config.yaml
vocab_size: 34077
norm: "layernorm"
norm_eps: 1e-05
bias: "none"
lr_mult_down: 3.0
lr_head: 0.0142
warmup_steps: 200
decay_shape: "linear"
final_lr_fraction: 0.0
seq_len: 512
dataset: "wikipedia_en"
MLP neurons of a small language model. Each row is named by its layer, matrix (down: output weights) and neuron, and shows model dimensions 16-111. Each number is 128 + 32 x the weight over its row's rms, rounded and kept within 0 to 255. A neuron's up and down rows have the sign that makes its largest values positive.
After each neuron's rows, "fires before" lists the tokens most often just after its 100 highest values on Wikipedia text that the model never trained on.

L8.down1938 [ 97 142 157 115 165 118 119 126 182 106  83 129 122 139  79  90 108 129  95 114 116 110 151  56 127 112 138 148 163 176  92 116  94 139 132  78 170 141 175  84 133 111 180 110 168 122 148 142 178 156  91 143 131 107 103  55 109 127 166 110 149 156  82 156 104 142 149 123 173 108 132 105  64 135  82 118 123 147 112 133 125  94 106 116  87  83 134 141 137  61 112 144  81  98 152 108]
fires before: " the", " his", " their", " most", " first"

L8.down726 [132  68 148 144 139 126 111 163 144 119 163 146 136 126 199 149 120 196 114 158 132 134 195  98 140 124 125 144 172 151 134 123 114  53 166 144 157  91 111  61 103  71 155  81 105 120 157 109  87  77 150 131 125  76 129 167 146 144 115 158 153 150  92  99  49 127 214  61 125 188 111  76 130 159  77 118  99 146 151 152 130 101 115  68 157 132  51 160  61 118 148 103 144 141 146 129]
fires before: ",", " he", " He", "==", "In"

L8.down1119 [158 128 145 126  97 161 157  95 146  85 121 139 107 169 120 139 181 187 120 141  86 113 108  82 158 124 106 113  74 137  69 135 175 178 180 134 162 103 141 175 172  87  85 136 154 178 101 156 190 157  99 197  68  70 163 133  59 126 141 139 122  88 100  89 134 144 133  70 104  86 138 142 158 138 122 128 117 130 115 134 170 164  85 131 131 119 122 106 207 148 100 125 124 133 123  93]
fires before: ":", " |", "(s"

L4.down140 [114 101 115  79 138 149 107 146 106 105 100 117 151 187 138 104  98 146 168 143 109 105  77  65 113 142 104 139 133 153  92 153 184 124 157 109 101 121 131 165 143 177 134 164 139 129 125 120 146 174  95  88 113 145 147 114 132 159 130 152 124 103 101 120 161 146  88 172 132 163 168 125 101 160 100 121  98 134 172 149 172 117 168 180 156 124 135 127 125 175 141 106  91 117 104 130]
fires before: "0", "8", "2", "9", "4", "7"

L8.down1121 [ 95 125  71 190 140 162 113 128 120 139 130 114 168 164 137  72 158 114 128 124  77 113 131 115 135 158  98 176 160 109 196 113 174 101  99  71 113 124 123 112 115 175 140 162 152 155 108 150 103 111 152 146 112 135 101 140 161 176 128 190 107  71 181 145 153 176 133 138 156  71  70 143  48 131 128 169 179 159 116  96 180 195 112 134 121 118 123 123 186 111 165  97  90 103 159  96]
fires before: " that", " to", ","

L4.down309 [161 163 153 128 136 141  83 152 148  91 144 163 122 148 150 120 129 122 154 130  97 178 143  93  76 177 105 108 122 175  97 124 123 185 114 191 191  93 115  94 152 119 165 129 176 178  45 119 162 145 138 147  87 144 129 104 152 112 146  67 125 105  50 125 124 114  68 121 121 159 148  97 116 161 111 155 103  92  51 150  87  98 182 112 133 144  94 132 113 104 174 102 111 190 156 124]
fires before: " |"

L8.down838 [ 98 124 162  87  91 123  97 128 119 172 116 167 184 173 104 139  99 152 181  88 142 144 126 145 167 109 100  96 115 133 125 128 142 136 142 147 190 152 133 134 128 139  84 174 136 138 129  99 134 143 155 129 116 140 128 160  94  95 133 185 144 128 117 166 134 120 112 130 109 115 130 141 106  87 142 102 123 153 134 110 161  95 119 187  81 194 134 139 110  84 146 164 177 135 157 162]
fires before: ",", ".", " |", ")\n", "\n\n", "\n"

L8.down1474 [132 105  92 147 124 104 165 124  83 160  79 157 162  65  90 143 150 144 112 130 135 124 135 117 151 105 133  94 125 129 130 109 173 129 105 133 107 124 166 166 163  78 113 135 141 189 161 105 155 145 119 155 156 118 117 136 119 134  74 119  90 101 154 136 113 149  91 131 136  89 149 122 137  68 141 135 187 115 133 112 184 129 104 170 142 153 141 143 174 134 183 160 161  99 149 102]
fires before: " that", " of", ",", " it", " the"

L8.down916 [134 100 164  86 144  96 116 135  81 161 159 158 111 150 143 111 122 113 158 148 104  71 108 107 143 123  68  70  64 130 131  67 180 168 104 113 111 136 155 138  81 165 135 140 218 127 172 140 173 111 129 128 134 167 119 150 112 115 129 193 129 184 154  91 143 182 100 113 138 193 146 130 169 151 151 140 133  97 115 152 143 147 184 101 109 135 161 149 131 131 141 198 161 125 122  92]
fires before: ",", " |", ".", "\n\n", ".\n\n", ");"

L8.down850 [ 85 117 124 173 114 117 158 170 118 128 191 180 121 173 106 151 155 118 132 117 122  38 138 136 150 124 110 102 107 161 124 132 153 138 183 150 134 138 106 112 133 141  69 127 161 116 140 134 122 129  73 188 131 117 164  53 117 131 114 157 100 184 140  98 137 136 167 132 182 133 109  91  88 170 107 124  92 169 120 107 116  85 157 123 107 125 121 104 100 142 162 135  85 111 162 114]
fires before: ".", " |\n", " |", "\n", ":", "|"

L8.down538 [ 88 119 123 144 111  79 148  42 141 118 116 125 101 156 132 131 117 108 115  85 131  81 146 190 121  72 144 142 133 173  92 131 118 109 149  88 188 155 180 156 137 158 118 174 143 132 112 182 140 214 116 135 131 120 120 126 114 117 157 153 205 148 138 162 108 113 150 167 161 177 115 117 152 167 154 132 180 149 115  95  93 178 151 115 133 135 183 116 197 105 145  84 168 109 112 136]
fires before: " ", ",", " the"

L8.down615 [137 176 136 136 169 111 147 152 107  84  89 142 116 131  86  68 137 124  97 114 147 119  90 117 103 132 132 185 141 126 138 157 113 152 108 146 147 160 186 107 117 112  84 147  92  69 156 159 162 191 130 127 167 141 120  95 134 159 131  81 107 136 151 140 131 112  97 123 155  92 158 156 103 147 115 122 158 106 105  93 167  58 100 107  96 110 125 132 156  98 119 155 163 146  90 125]
fires before: ",", " the", " there", " he"

L8.down1289 [ 82 114 117 108 141  85 115 137 115 127  55 154  93 112  74  82 109 104 108 130 137 102  92 134 106 111 175 104 194 199 126 117  75  93 171 107 147 132  99 118  70  81 113 126 139 144 135 130 174 120 126  99 187 167 156 127  74 165 172 128  97 141 138  84  71 128  94 123 158 134  89 118  94  87 159 157 134 145 124 181 130 176  75 115 108 207 109  72  56 160 115 153 151 193 116 131]
fires before: " the", " ", " his", " |"

L8.down893 [ 79 111 133 152 148 146 202  68 134 122 190 118  94 120 132 190 154 157  63 106 171 162 130 156 108 121  83 182 166 121  99 163 174 103 131 151  67 116 139 155 126 111 112 117 160 112 104 170 148 109 141 147  96 179  59 102 167 131  82 154 114  98 210 116 162 149 146 100  76 126 146 141 141 185 104  98 195 140 133  92 131 127 129 132 139 105 195  79 174 176 136  96 108 178 182 120]
fires before: " in", " of", " by", " on", " from", " at"

L8.down171 [121 133 138  89 111 199  60 122  70 152 196 120 184 125 127 125 124 134 136 107 131 110 131 204 162 127 110  88 127 126 112 159 153  41 102  95 112 142 148 164 119 167 124 170 175 108 154 157  75 170 103 140 118 178 155 176  70 135 154 130  89 126 178 143 155 112  76 136 134 119 150 119  66 154 144  95  88 142 168 151 185  99 152 171  39 137 139 132 143 120 163 121 120  93 115 107]
fires before: " to", " for"

L4.down696 [152  86 187 180  94 116 181 104 147  92 127 188  87 145 168 120 148 113 114  99 114 120  76 114  99 107 157 148 130 158 134 160 152  60 118 100  85  71 114 109 129 143 125  96  86 144 145 126 172  26 148 134 120 137 143 137 112  86 173 188 145 155 136  91 133 140 134 124 136 156 129  91 182 140 145 128 131 139 164 155 126  97 158 182 122 159  77  90 116 126  78 126 132 118 138 116]
fires before: "|", "==", "===", "District"

L8.down1531 [ 59 135 169 143  72 113 130  91 109 158 180 167 134 208 136 123 141 105 131 125  75 128  93 154 117  95 101 112  98 169 157 133 108  65 152 142 180 125 137  95 108  94 119 150 171 135 131  92 145 102  50 110  68  54  89 127 137 166 133 116 125 136 137 117 137 149 123 117 163 155  86 141  97 121 132 177  97  96  94 126 145  64  95 109  77 159 103  91 112 146 144 104  78 107 127 136]
fires before: " ", " Platinum"

L8.down266 [ 97 124 135 118  98 127 142 122 134 116 133 119 124 176 141  89 155 109 109 123  78 113 129  59 112 149 154 133 143  94 143 153 120 132 146 139  98 122 121 196 157  99 107 152 174 145 131 205 165  56 108 102 120 147 161 122 104 177 136 153  90 115 149  40 108 151 159 125 147 134  84  87 145 109 164  87  95 162 146 101 153 162 161 167  95 121 135  97 103  38 116 147 118 140 134 149]
fires before: "|", " be"

L8.down1977 [173 117  96 115  97 142 152 122  65 164 123 128 134 149  79  99 119  87 188 134 110 144 122 131  83 158  57 156  93 153 157 125 139 166 156  98 136 159 159 129 134  62 115 143 141 104  86 116 130  90 110 155 135 196 161  63 142 104  98  61 147 229 114 135 109 123 133 102 187  77 156 122 146 147 116  89 138 115 128 195 131 108 147 139 131 113 132 181 138 150 135 159 188  99 110 109]
fires before: ".", ",", ";", " ", " |", ")"

L8.down577 [163 146 117 132 104 102  96  93 113  59 121 175 126 113 144 107 108 169 145 153 153 145 177 103 101 124 100 159  89 166 137  54 187 119 153 152 161 144 132  87  87 101 131 156  85  79 111 168 127  65 116  91 120 110  63 138 146 101  94 128 186 119 151  91 131 185 166 154 104 110 105 105 138 161  84 142 140 127 107 111 158 144  70 103 119 120 151 160  72 126 139 121  68 108 172 149]
fires before: "1", "0", "2", "3", "4", "6"

L8.down1873 [ 90 114 142 150 120  89 113 130 101  86 136 101  89 130 142 128 149 106  92 101  88 135 117 169 118 173  93 198 118 123 124 130 180 132 120 136 135  87 137 106 163 147  62 139 112 147 133 139 142 104  96 170  96  93 133 113 153 149 129 164  89 116 102 157 202 176 133 109 122  81 108 128 118 154 116 107 114 128  41 187 150 115 113 139 131 122 145 136  84  93 119 103 122 158  69  51]
fires before: " in", " of", "==\n", " with", " as"

L4.down258 [141 132 177 186 117 160 115 137 160 164 143 115  85 107 125  76 206 172  79  83 131 109 172  65 101 163 170 144 163 182 152 108 109 120  99 104 133 134  75  72 102 166 182 165 124 101 134 146 175 117 186 110 169 140 155 159 123  94 167 132 158  80 218 102 146 132  48 115 123 182 188 162 126  74 167 128 177  96 118 116 164  69 153  97 156 120 110  89 129 125 124 215  78 126 144 129]
fires before: ",", ".\n\n", ".", " he", " and"

L8.down1594 [ 87 110 125 123 147 159 165 130 106 135 154 151 117 129 161 157 134 136 155 158 175 165 101 116 176 129  89 145 106 165 122 123 151  68  99 161 137 172 112 124 129 133 102 156 171 142 143 155 119 115 130 113  98 101 153 136 115 159 106 178 166 117 108 114 123 123 117 106 194 116 138  92  54  79 161  83  98 123 141 109 117 159 122 114 147 143  82 125 151 118 153 112  76 186 178 168]
fires before: ",", ".", ".\n\n", " is", " in"

L8.down1303 [125 123 154 123  85  70 120 131 140 117 109 120 119 153 155 157 100 134  85 151 162 174 149 104 108 132  66 139 149 168 133  98 134 126 155  96 153  69 115 117 101 193 185 180  98 148 114 157 120 196 150 122 163 146  89 110 147 136 146 124 162 127 140 126 130 176 171 110 145 180 101 153 129 102 166 139 121  96 145 146 143 162  59 126 170  99 124 132 106 151  98  82 110 132 174 149]
fires before: ",", " he", " she", " the"

L8.down1924 [106 162 183 125 103 145 105 131 102 122 107 141 130 141  88 118 189  75 151 129 142  84  97 143 127 115 127 126 148 177 136  84 117 109  92 123 146 127  59 207 102 143  88 166 101  66 138 155 168 142  55 123 201 158 107 154 108 162 146 186 143 179 118 124 203  97 141 121 126 132  96 132 155  98 160  70 172  89 163 108 104 120 152 114 106 168 116  85 139 111  82 117 152 115 128 129]
fires before: ".", ",", ".\n\n", " and", " by"

L8.down120 [173 122  86  85 103 160 199 108  77 125 111 166 125 130  94 133 162  61  78 137 212 108 187 131 100 148 125 114  95 146  93 211 140 128 145  89 108 163 115  95 162 131 117 170  99 120 196  87  95 147 139 172 118 135  91 107  73 124 114 166 160 160 132 139  89 153 171  84 172 163 176 148 115 133 129 124 132 140 181 138 166  89 102 148  83 157 157 108 143  83  58 107  78 148  87 101]
fires before: "0", "2", "1", "4", "3"

L4.down58 [119 116 163 160  55 158 191 109 172 134 138 116 122 143 150 157  81 168 153 127 142 228  89  93  78 112  68 141 137 133 164 132  81  84 144 153 159 163  95 123 146 168 132 127 123 100  95 109 155 119 111 165  84  98 221  47 134 161 178  97  98 112 171 163 134 141 176  85 168  79 144 160 137 126 102 174 115 163 142  90 147 109 129  71 157  96 136  77 151 101 111 155 132 142 114 126]
fires before: " "

L4.down354 [154  63 110 179  92  94 123 211 113 156 142 195 157 102 105 141 114 126 179 146 175 126 172  91 154 134  65 183  54 115  76 163 134 206 135  91  91 125  88 130 141 117 150 185  89 120 125 140 187  88 218 147 124 118 159 119 116 149 126 173 148 101 159 140  96 153 118 183  94 101 140 139  97 127 132 145 104 138 158 177 166 203 147 126 145 104 164 128 152 114 169  73  89 130 133 133]
fires before: " ", "0", "1", "3", "2", " May"